MLP neurons of a small language model. Each row is named by its layer, matrix (gate and up: input weights) and neuron, and shows model dimensions 128-223. Each number is 128 + 24 x the weight over its row's rms, rounded and kept within 0 to 255. Numbers have three digits each. A neuron's up and down rows have the sign that makes its largest values positive.
A block is one neuron, or neurons of one layer that tend to fire together. Before each block is what it responds to, as a language model described it from the Wikipedia text at the highest values.

Description: Punctuation and unit tokens inside structured infobox or table data, mainly the slash in "caps / (goals)" career lines and "mi" after "sq", plus decimals and dashes in scores.
L5.gate12:124115077098160137127163139105165156139116105145133101094138133120121100184127123127121114162129092121144118103143121108135096102145117089144080132148150129108124133112123138125161146142088161149114148136122110080106130146150129076153104156128134099114132130136104095099123186181120141116
L5.up12:134115122099131131119164125142175137151116062135128132080152100142129145125109154099097098166118159142125154102170117100100159154133134107171150135127117160151116155177158180117139137120100116150144130169144157149101139138112131146115150118100132110130160138074127146087138140130126121082
L5.gate58:138137131153145143088091113122123134116119142106139104110118094143130090113097167129151126115100116133160102118156154176093125125087112099178145141174156177154109109130137146141125173113078117146172143162107128129104180108123149127116130139155132158169150118100146079131123167132123135158
L5.up58:125115119109102131102127088122110145125163110118130133163135106091123129108126084153140109111132130146163113116098105155122125111143123089111087143100116147128146122121169137135091155159104108108109111144109176141168145078119122112113115100081158150109122089128116122111160096144096130151
L5.gate108:153111124121065131076110136115130148135118115097090104142124135107127117140121106132140107098135066111134158114152143109117114165136166127132109084090069097144129138114163100141148137163139131146145119110127146120080141140098112138091127157157124147130086145147120101120134108123153095156
L5.up108:149164132155094152142111140114136139218114131089153146169128107144154092136128135130068126113114127085134090109161086095091100124115133103153156116097116135159094103152132121124099115158076138092121163113131128149126165167173141173159130139114097119099096122082111129088090129109066096101
L5.gate125:107118077092114171161127177097139142101114137158100126148110103079120104156141119090110117108107115161113128145165111111098095127159155115131097161165167107106169114134145133106128155087122097129099131102121189133140105162117137133104154118152150080184096136085157118116157125119098093160
L5.up125:144125104161099170123108113096140166103131171148138167110075128093125120138173114089132122111150117188114124148142153122102121159117187137115085164087117106126142120067124103121107135122124111106132117105143150073136109115084130146146124163158141128106114157159116132112139128076179095147
L5.gate223:146169130127133093119150158132120100148133103127117114155118136133134144187148117094103159162111160158138071153113132138136123133115126146129113139103103133139149119135113140121095147164096055169090132160134116104107137088120148138140149129126130132092116163118096080166118143115116134140
L5.up223:158153109140189136171138153103091150120137128127157140138143158139133119146117150139156116118120160125116142115133125127126114111156116115098145168149111114165180151100135133114125121117112119144113137163171150090143128134167185095122120160128156120108164121142107174146132147142127116137
L5.gate265:106164140121106128158163114120130124143115107153115117141106126128106158115110109101142090107166155157178150154108137129068113110119130130166134088151102155155107097103137159105113135120146112132151096134104130112133138130160146142156179105169106142123192127166133138083119144104128125156
L5.up265:091129148100170112119102157098109159130182131127127114126115086110114098133126137150149163136112103149102149118146126100105132177126123122106160117215158117063115074139125137142142137127118108144095142141089130174154135119106138132133149121136118145142121143084112146084081113184134117167
L5.gate341:135160115076128128130132144107093069154103136155125156143086096113145104120130134158124146155157160133147092121130123154164144142102115141128125169108099085121120154112146149114155133115079135159114155133134166139147145122159108134144132108145118148142114169120120126087122121089123146123
L5.up341:135187114165138119112134145124150083129117138152168093098122108116156113114153114106120123125143138110112150135094125124110140137143091113117146146117119102105114112126087170137172133166138142090100108160144172139112108122142147149163104109156124122120090123108134162138136149133131126149
L5.gate588:149116161133134104124142102135154100113195124112125136087151110179140105110163087155135162100160181111103092128145165091066108155113158121156065126159104153160162085124097096140131169112122125112137143097097111123131108087137144136127099115152116131128114112111102108176162118115104140159
L5.up588:144092115129135116186130113133145088140148150115110138143102156134103116156143137125075154119132094120148083137109114082138128104079089079092131120128132142139121132097076114160141127119124137157130127130128125150154133157108100113149126142123127112145183082092118124134073144139119128145

Description: Two-digit number tokens, often the first chunk of a longer figure, such as goal minutes (68'), dates (22 Dec), coordinates (34°), percentages and scores.
L2.gate28:131129112087130150112148081170096108094165151102081161114099159120180111201117145106129128088124158142125141095143091151103131100148073160138114155097152105119156149096092122142155122107126093156090132094110122121173089106113147079094130166096132111127101104119139095137131106118119129138
L2.up28:129131100108162118151131131176155126138145106122122079104139117178171113165084151133090097143127118120117166153107124134142152141108140140119131130092167133170144122125130128130133139148120101143184128129162115131098137163152162079148122138142112118121102127118176111135126152108142154128
L2.gate312:142146137117112114115148118152190135134133133138088117126107122136151117125138139174105113095085106138097134165112101090132153161150149145139092157113118128139161165183110113114075119121110102125112148128168126103133138147129107101139089144101121130124152144156141095176091127167110127147
L2.up312:117108165104153136101122136134155152094129074112133111179168137112167142127179146119169132100092106172083145134120123073128169113145137172146116107155130151114140186163129142115141123098130062137106132143179145097121157137180074114103097152165167124094165151132116083122138139160155139139
L2.gate456:130097138155170105127105125113162136120080148157099125126078128170140088131106140100151096123170111145102126102138164136128123103108138126120115132116110130147113133119167117166134152120119125128149114087083110151157139109119128090108172139101135129136110117129178137071108111114126131134
L2.up456:164148140106156128132153115138162147145152089078153105121165063108083154129125143149117132088129150109147157093097085128131147161156108087143086113114128102122158142112151116129104108130114152167149080125142148130143144111151113155146140128143123178120101108111103108130132132142156091146
L2.gate632:140142113095158108121136131155174120149172113139063157142114123138123105123125177145150146150169133150132156104107154118139160123105103122126155111117129171140145076147125130068116095134112109148189133108138079142098135139164131138145149098140123099129092080109124132127094155149164144135
L2.up632:089133115118133129138171078181139097157124114123135097113108090133146127148154114149148099102089162150165114128143114137111114134118156118172115151063106115114140110121127145168142140145110152107088146092118158150113140153160119151131119141108148134137162159165113143138095145113131124112

Description: Mostly the C completing "UTC" in infobox time-zone lines, plus other highly predictable word pieces like the C of Celsius, Candidate, or Czech.
L4.gate546:098121165166072115132084138109119140069121129115150130111125093130143164110163141123138134124142154121089099102099116177127135159110123175101136100101115081165109124154114146101149146116168167145143130119083132090132113111108145143130146171096142150096136147150100122102160145163147121140
L4.up546:150100150150127105110123110105118105112095093159166128124114130150155149093160152102139163151138149138136128147162118148123112140131145160115114111147130114100117102135092096124141142113124166179104113155112140151144109106140107131130124142089189139089135131094123150170120109115143131126
L4.gate647:119128139119137108149150131184116159110141108116110092108110138091137124106115110142144063075115093120123100136099121124144118121165146126125098086115072153088151105148113166149116124107188179113149125162172110140153138151146114119102167118140090077193106154123087146103142112126117141134
L4.up647:106107126134135131143159131146169089109151098152107106109122125167149092121128146140133156152096131115135161083087121169144139147178117127131132122121130126149145108154065138147147142159093110142154187119174115101144128134151123140162111095118117129129118138140168116071147113145122106102

Description: First word piece of a capitalized proper noun, mostly a place name, after of, in, a comma or a table pipe, e.g. Si(am), X(iangtan), Col(orado).
L5.gate102:135144112137146133138183139140137153152129132130134143098119110118140092100145133118087122130121147111128123185115084109126136117083119174058136133126114129131138138114128124130125140134107102094153147127140141109133122114136135128111117104112148133118100136098172105145141155141136111129
L5.up102:130147128167122165142107136148122146130101144106133106102110131172152085146093125137115070082126165121133138146129133093106126152136134106117123120132104108114177141091143170127070145147112132112160145112133100126127143151149156082131126110139099103122156131144109157151127140100179129138
L5.gate140:074148157172137141128106156116139139151102151119134140120078160080104118157179168129168146149153137121145104126133115128136144133098147113089147180137114135113162176093101170121144159104160143141100180112128122147115151088135118135153102138174159111137151134152119123165118153117141141166
L5.up140:090107101124147137129137125094125149114145130117143156149123099105115126168156132129156144174117204148158131172092115150105162115137087137113111135117180146125140162112094122131107117119112111138124126172144136133156098127111134149089120105156151130110122112126135105137101136137120077081
L5.gate214:127109156114120122143109145122143123107142128119113137120129137146157058134121105131140093111158146081102113163112123138100107123096153131161125114111139134120161173111164164102134167084099135091139147137104072156099157119105135121114149133156172130137124168173076084143087098126105109146
L5.up214:159091089123143147170135117153119089164146146146121086128133087150112112119110149081147122129150116102082108180122145134099129125108113141136154143112171142141132133123161160086140145162105090129138164131124103115127142135144139096171129107130114151145128175103131128137143102139128125156
L5.gate232:133125122175168125132122158111142145111130158091126113114108107157096063101160126129099162151142133102139106153139088106144133160126116110114112121162126135116127151120136150129122128130101112115095102140122133118085099121161089114148150125102156111154102126089085095151137114126153128144
L5.up232:113156089143131142157125149121146121167153169111125135085152149108157150144152080129149129157142153157139107133105096128090134125124106151135143146149142109153083142154168076134128117138130085098169124152132153128114139114079110193168138141145123110140099134164142123074107156125112146161
L5.gate433:135100155150139143089101132117163146122131138120094122109182124105146044141133145130182093126135107131186109169127121090147146161127143154107129155152123145119137168092130139147136123095121098102066144139107109159121134145115138124088140123119164134131119148144123131112146152131173131140
L5.up433:132090131174084134110110106106130107110159096101100144089117150139144093084114138098152152098146079148156118138153172125125133143114155143130126145120188120127125161115129111129139128106143095110110129134099096156126124147155112131096139123107148097117124151130145126110157156127147148153
L5.gate630:121154140124162092154120155129171154107108121140111174130168100159146122086141133112197159143098135140157143108125133140152156102109111134140176142137118128159159137151122206152123126106100144137117138150113139124122122185136143098108133112072146105168108144123133138145126181154129097139
L5.up630:107144119160137139118083116128167104083134104136120148141163081146130095114141180106109138130119099103096117137138138148094160161126142138117103089099111140108114163124127109137134160161115109125110129108148111157091119151138100127137160100145133131140123147117150124104106153144121147127
L5.gate672:147145127139121162162129119170144125149126093154123096110140117092136135155176135142142152114154168138154155122131115093120118106149096088113132132136131130102179186070178107135126089149140110147116189151115111124123163148102108139118099109114104114115106136144134125127154121135176167148
L5.up672:094123094147151116131133156115105134175113172166149124090111120115135107143120103132182136108165089121161135147130128137123104134157134145131133122120122103062139144119121105177114108151141097150110149112125120140117120131133175113109120127116100089094122117153135167180101145153147159149
L5.gate696:137130162093130114106127128148140131122146136094121135104130135192142130191147152138173083129148197139127133183114092130151082131138100105115111136167115170124124088098116080123116123098114143204173099153119126167166103144137115115092102119150111088143136117128150131111136130099160106149
L5.up696:089123125136134149143117150140179135149110133141132113098131138129112156123164162132109145129130109151132135096095086149141134139172132110118118186109122096118133164130133094117095093156059116080136162138133179160117120125094100132145109114090156111111089158165128161100123151106138093132

Description: First piece of a word split into several tokens, usually a capitalized name or place at a word start, like Ka(shipur), Te(chnology), Be(yhadh).
L4.gate59:158097129148096126108076091150168097118115111097110128096097121108178117103079084130193112118184122095145158122132107117114102073119119136095111132112144121105129116088114141148139146097120141101139179123100141125071087132132151128128149077162137098108116125114180169135150124148121114124
L4.up59:122119114157131123110123118147123096136087142171163126114164103084114105115097144165161116114201153120149135192128099130137154120086138135142159148145105121142116130119127150103143120081148128084142146143087126098099119115112147083128152100146100137091130154127140145106147148148102140136
L4.gate212:151145100142127153122109130120140162163042097164138122098121088143157099088119149087166109139145132128127124181140119127133150122107151170132126130138147155114128131133146116104111131143130112084101160101114160165128148120120180127099143155138150086116110146178158126129139141119142146152
L4.up212:140120080167181138103073164160116144143071146165131110127126125112133117121110146078155121117140150118132098139108135129080133136118122178118105137142150157105112108142156110151156130137116106107087151149093094128116067150130165154135179144126112108112116114150159105126144087138164110135

Description: Number words and digits, including their first piece or the end of a split word, giving counts, dates and table values, e.g. 31, e-ight, for-ty.
L5.gate30:137157128147135117140124141171141082096100106122106131132087100137090094109081138147113101147173167132114113153097161142134117093118138139137152189143122150122109115138084121131164089108157114127094121098152100108096108110150184086154189086126147104146109150093138127102124151102092156177
L5.up30:102113137072128121123165157167186163136100113139115114148110158153164110125102099121095100114141154163149131133117110142130114115132143114133139165146141150135080104135172125159121085125117135113143134199131127095101151162130116166126102133121137114105146130166129108154097155117104139137
L5.gate111:163110165099155127188162099137094146157125163146146142129131125160121125133094103077128114101192111127114142174088127119160141110158127108118142124135102116144131140102150103113120170097117102169154118137121132084140175106116108103114117119149168116145122114152185132117122120127111134141
L5.up111:116116131150159143109101134138143107120159106136086137112165122161134092155155126091060108171092111097126163160116082114171139112133108186185158161128099157170147141147134145087120112099105114145112105134075116130134132121154156089165125146148111083122116156097107129117090122141103123155
L5.gate326:092113121152132121186129154132104150109111167117093145146172116148120117166158160128144149136110133129140116151088114105160145174118080147100116127114125110113137151140150093123108143092114124146116130126108141164130128129167157117137155123137101099106151090192122149141105153158096110155
L5.up326:117102093135079074104169142111134108131150154143075120148125140113127127166126096132124140144126124128151130095153095119069124148162088125096075152097131135134111138136129092074147101153118140173147173168133141131139125098121146117125133157142085090176131147103120106105094128096124110133
L5.gate439:120090110178129113061133111141126115081120133153126118142149162138178079168147151106138160108070165113143138110131121140132138112081117102090128141136130121087121128128127130133148130132140141127178104124120168132133107096146107118137149122142110120105107137100127149101113089166133138140
L5.up439:115130129117091133100146163148131157101152170118187153107096161165156137117096149132136098124117127105110109147148119148163101142074170135100141144120156110107118126066155135140151155127137155133130114108118081110107140144148162131146115057136113124132166148075117111151149115146099152141
L5.gate464:118101153112155142104133160126170161118155111109165137124105106131133109117144070094152144113132179120105090122149145155117165135096120109139093114126084114123072088112153159112105110152146134102126155119163151130146127164133117157143147162107107130089117115098143157140095162125109109117
L5.up464:096061117106137143111103127153081099132122109118131129124135087172109145126112140096089126128146137105127117120133138129138149164150113129139153116123116125105110117086116135107174125091118089076120129127154138156147120129129165112147123138127162180126162107116160156141130143152122108129
L5.gate642:149123118120155102113131104164154135117117143171092123133135128134131153149098101151118105103140098103133098132122111159154103104116078168120136145160113094113160154174119117138133117112123115118180126129155161129095084070112094075141176168119155116125103141138106143156129108142107159117
L5.up642:168122146082166114135177143106133111121092158145125105130106133116121141130110132111127086115167123116092135166124153117147173084098132105140114137117137136089110159117144121132145115075142095144104108151157102151143144146114105137082159109107069166121191138137153117076108107161120149135
L5.gate686:140134146131121163109149139165159127113129161124127141075166163175115108088117102119128138162159166104103150115133075121109160145123159110128144080146130113144100123128153119115087146141120122156130162130138120119168117113129139101128111151177154085129121142159082140111109122164110122150
L5.up686:138131130110124107111088142125131106150106130130179117104176129118125130109106121139120143123127119114112124130159095100129112107106110138087128135151112114140136131113085121085160114109116119136118097165116126171120173141100148131134184101091118121176170139098091114107112126068120168117
L5.gate692:133118121168112134190140164107143133112118134152159151140179078124135110159128157124123146087158156145142132141121144125148094090088150118132137175169147135141139083149074138126137120132100108136157164116152119129131191137125116080117164116121139142142104133097140083135109068193110068173
L5.up692:122114137113155098127112152139155131101122126125104148104126118114124121159130121118137092108149144136128151143151123147130189140135130080131146119127161143111149127125110113094091121142120114148139148096135161116121139122112087140120136133154118179152162116085111136126139160147126083135

Description: First number token after a space, often a day of month, the first half of a year or a count, e.g. 30 August, 19|94, 14 goals.
L4.gate182:164132109152126126125164139119123144116164129140132141103116196177108112133129110113099119137125120157111121119133151163170126143130121128120166106120106116142159120087139120149132140171142077110160138137123126182132141136133119088115129132120145089106111107129138115116128139160120160105
L4.up182:146091152123101120103133127137127068145129164095065116170111106150122137140120069107143119127176160124141124118095096128087107117128096139115118144152142111127147133115155107089121091139131153135136161106129107127118097125129160071138126119079169101149146125113127135129115116112131125150
L4.gate325:110099111179111108106121126136146173080127156147147149120079126198091143161127130102143129157141134126101109111171150140137160109127160110181150152098111113110147128083156153112134110115120146123145152146137168140130111130169087115134125157131128098130142170104120112141141156129108135134
L4.up325:122115158122142118141150131159116114145156127163133142165106090135155148139116134124102175100131122125150133053144143130100157138110068155161118123136130146144140103099121130164162063119125136134174112086126139118149092125150105124142121116085124162156119101128144152151112120092122134143

Description: Single-digit numbers, mostly 0, opening a cell right after a | in Wikipedia sports and election tables (goals, caps, scores like 0–4, +4.7).
L2.gate269:136108129153124095128132093173155129135096131142139142129152095128147150180144109152105147163152143115159106147125094117161127093092069136097120166144100141136129146147154140134125141139145100127133169127098145183105116112144138120146126111134120158092094151104135158121112144163100143097
L2.up269:111111097132138123120151125172119139114121142128107094143132129103153150149103121130146119157129089111133123173133118146158104144150083082140129118138129125180089131160163162123143134122134132156185170104139152165086105118114085105155131107150125168092097113106162161117144116133120157113
L2.gate462:131133119103129141123107134141128116114109119144133124207120117130123146118117133141124102129132155085139109120115106140140105121093130150138128202123117121132121139150175135141151106080157096103107155093125119169119094064146148099169143139126100128181133126098094156104114131139109123130
L2.up462:119120108107185154114133161107144112111113144188117117125123153130101124135126111142058135151144102125152092121118137136164128148095147153137118132103077117127124100126145105131148094088163129104114104128144092166151124109123091123151104106124098173143144108110127151134132085127114156170
L2.gate602:155080131169141135148144095139111148121111145134124152125118091124128120121126150142137123135157077096095130110180156144136119137095081149195143149124168116134135097100116123091154140120148102146111182142119144120133122107119156147153145157161131184117136139138159105148143166103138139141
L2.up602:136100132157116113129132098155134103095113123071111132152150052143127159079111115123141161106136085112112146146162156079104135150117092134142162122143148126138133120115111138115091140110142095162097193118128165135097108119154103145138143111126128159139154142102137121145142142130105139138
L2.gate626:133115112112132140090106136133102094136154111155083126111133147089188164152109137128116085087115061133107080144160131134132170108127166123177124134134156132115110134132107142103164144096126137135138089106128135082156111112114114096148107111143111144121122131104176134120084148160140148109
L2.up626:106117162122148084164141123160121135104137123163109103120156114108157162170114144142141140134107123166111109137163119137131158120150148102150148121143168101127098084147111108128147167090173124115105118116094117095148092105156136126119113134152141123082142154113175117149090132150125103147

Description: Fires on blank-line newlines in Wikipedia text that end a list, table, scorer line or paragraph and precede a new section, e.g. "==Habitat==", "===Women's", "Schedule".
L5.gate38:107119122167118158133177152131177158137218194114144148119115109091118123100139173125128117134138107118139158096149132166114108142137177146161142145124141097125139151141118151158143166130111160085163188165146101141121098097182147161114154121147151163108121138144099111091152138120134076074
L5.up38:119136161160145151128117118098117147131097127113175114172117099149122119117102140112119136166087132102123149123120170156093084104126106130107139141149144124151094146114121146114085136145084147128131104093144125164102127106128141173111098165127089122138110111131113110094117141170138069139
L5.gate56:114135148116113145150099123099171137137112170117153135133142154107121102129165167130129114106108140078155100139130198107104158139146104108128105132156139104137128149120107131125141169147151120136093106133132077122120128094100148129124136122123165165091128149141115097126160127133145131137
L5.up56:139100082134112083153145109144125097116104131142130113125178116145180150119141111135130146082184150148132133101131126100138174120087121116146123137122093088151132127105159181088131135098091129101119089084141100090122160115179124141134146103110120181185130124122173121086072098077115128139
L5.gate134:144132106140159144099142142117145080101103148193116152140117145129118176105103079113140093146179121142141125124129115128154138169141139110146158131150110128131097156122115132106167144117139097109141064123104096122110076138111103140129103096114171151169140100082118137141148122123123120099
L5.up134:113083124127075139114124161108128128117114121128122104169151142086121143155157131142134118180069137085113113148098116100106130180163119128160199143165144128127094158164101108146123135147162159142136074144069110091154135126094126144134129135125133089144118140140112090160110124146130113172
L5.gate222:065119175112147145097131134113153093108154135142154119125118117096105108132139116116120180133138149113129121124111103125127122148142121155143167124101125100137139075141133159153130118109085116113119127116162090153102100114128114119141102108112133128109120153111127113115133172137128169147
L5.up222:140150122122103085090107131122125119102131157109090122145134167161118069118124107160146121134142128117135109166102116134125121125158064151109136088151119117155144143148083105165115124104127134139107163145104124117140046129126125131136128107145127115108160157113120100136133113118125129128
L5.gate415:067140144099125133138138123156099102148164092129175121135115151098098108131119142115110137090156127114106137120107083090111158116139104139137143151139140154128142140118135133098159154130123078129123157146153106122126144153117131136129080123115078164108120181104136137149128097164092146147
L5.up415:107108119126143119054170150112154107088109175097070152100130112146159125143124165154144135123136162136136118108102127124130144154156163121118150106147155134113160131127123154131151114122110131152154101088117111113107130143118107168162112126098117118108107112122139174113141183131123135128
L5.gate448:139132105117157119133123151110110176105094111144144142135126142113086111160164146135147120141131121125141161158083168130117083108117122130110157136123108096131081130163134153145170129161120082143123083126086098143102085107108150127104114149108120093119109131131125132127133163143069154173
L5.up448:138130080155170107151149119138132166128180098146155114158100131133094102146144138095113130100131118139092109153096121106116131125123106146123153167111139134078094134153094112166135142146126126134134138110118105082102109142149107160123130131125120132126138128095097128178106133112123104128
L5.gate494:133125122126113137124104113092127124126102117114099127146134100146133145081100112128119156092143132124139134138086104090119152146119109096140151122111108141104107161105131144139106113122128127173164095148131133172095081180113108161114124117149090116157172144131099155092150104085144144135
L5.up494:135162130112105163143105127128103098102125122103139152102168125095135163125081138159121149100091128143139099102137143146157103130117110116134121152140104128099129118125140150132114136100102100094130145134111156106135121113120139125074092153168141135127106108137165127164153174117156099123
L5.gate683:118124150132113121119126159119151124129094109106093072124127150071138117132088112123134130085124119116129156113142159142123156149146152124140122104146120124098081137158117128139139119144122141129138112118121047089099118104151109163114106120092111133134119121116086126120099131101117085080
L5.up683:098129142076171142092119120131117135143090107130145104122124125111124130162127137129059153152113139145138140103124143129129100108118144110144129128181147122116155151112091072107160139182131113116131117169118095120169120130114108178143092123142140127144144144138137119143150162122137147144

Description: First one- or two-letter piece of a capitalized word split into subword tokens, mostly proper names, places and titles, e.g. Po(nd), Bo(chum), B(rno); also mi in sq mi.
L2.gate111:145121107136142177181098153119149155134141175103133133106144083127083088134170140105164131136123171114136112126143108117143128139136155111131086151167165124150090090130149128123097092089088117128172157142155135110093108142131123110169154134147143129141110157093134099130149162123140129135
L2.up111:145097136130194131157115128122159123116131143099133127125090123129124112121123162127173098156132101139132121126120122092163128163113119062115090121154139145119140125147130097160148101129088143147141129134161135124122132163106109117120112133151156126168126113091179104087120103124139084122
L2.gate235:146146122130147150142149099164099137130128123103131132150092118147167103117106139081122112130078140107128120108112152112168126155106108158159126106138182093143093120129134132098122151135113122119178139140122174108082094112077136083127103144116076124118144126140139126141154121136134110153
L2.up235:079132146128156160174131134109154154156136161075100108113112128146181089156119157093139095169133121149177147128151147121157143116138128147150142149110140149114099096149112097116151128144134096118138123144117121150167100130089117111109139171101094172123091143113103101089122126117148157121
L2.gate281:191104130138121194088132155101120130136154102120133109116134103114111116140144149129158115132164099176129158157141089110132099124136133101096087092122128134133144088143089132148093154097095135142130133082106133128101119106170114109098165126124126123163116110109115107132115107145105153146
L2.up281:171111130136159212117134122139129142124137116102129127132142100113112137119127127109196129136155115141163165151132093099127086113134123098085094075091136106120135122114102123115136180098133116161162134122108116120140121119203134081085169101116137129130111129105139127141113115141117151137
L2.gate620:121122116169129092121166104143115123176167166111097110124125114158129125122141120121148117143142128132112080145131110163123129123123116080115087156126096157104138133149183114065156132159120110122094141147090157160096134161177108105157160128135161160129127113106149116135130084162136164133
L2.up620:125126161124149116131169119129114140156142119100125097137130120167067164151125112119143120131120127078127075148119110167096115099139137120084122128111165145154148103173167131088141141140086160158113164100103108147148167135180147142146117128121132146114102147131150099148125109160108134155

Description: The second newline of a blank line ending a Wikipedia paragraph, before a new paragraph or ==Section== heading; rarely table numbers or field labels.
L2.gate214:122139075105117100093157153133152088082161142095105129131121125152096149131117164139173107125109116168129125140134118136125159156127125163137114151136131135152137086159124126137136158137137147151145155097104103176134100127120131080103124113134122120159100109149097114103120123133100106089
L2.up214:123137093145153106109127091142156131121108127149086111102099095152141167108091139121098141121101105160144149142139098117156110137106129149099162144179101122157104109154171121106186126161118107134136107161101133162109154152129192115153091127123167142134126149153122132146131120102120067128
L2.gate377:127192135130149137150129117164100090149130089064068120133138136131099158131135081154152121087140132110144143137159106100088134108125087156138126133144117127134143145158059117102172110167132163118122151126106104122133127140120147106128108093101108118148085130122108141138167126093138133127
L2.up377:085145107154159147120133096099119145130126092147117120115179166162138104130113167128157158104112139138103165107115138131145161141174165145113119109107105098150154112086138109114143125133108111169159123127114147129128146147140126148112121108116112173108155112108158138111146114131122147072
L2.gate474:133111148110125103113105112142135104113169192145123114131125130116144181132106112133136148091117126150126145172127143103136129142148113096124128098146096124130106080120183129160110160120144148164126147111089098091105116113118123102151128094115140145153102110106162126120149173145123100131
L2.up474:145126107127117103087139118161129112088106143146113112139120109110119157142122098175105167096113153142106143152159102127118109123138109115119172130119109145152097138119174110135138123110174130147163114095082141092106144096104117119095080086106140136134138115119147153135168165112141099138
L2.gate666:171138116168131119139132171129153147072120147118161129177137110134158147135100107145104141125112147133106095172116156119118127132117151138148169166145118121099104164135147137143126096148141118119166137127123111094130141127156166124137093169150112121082091149152133130100149138160139137082
L2.up666:132133174108136139125106105137147085142085134153089134125141118150071125153115100124132145130173147170168163117142098081128093091137091127165133110080151139133091098156116138106145114129088129094124123089111097105110140170126106133095136117126178144181166086102134109134109121091158132181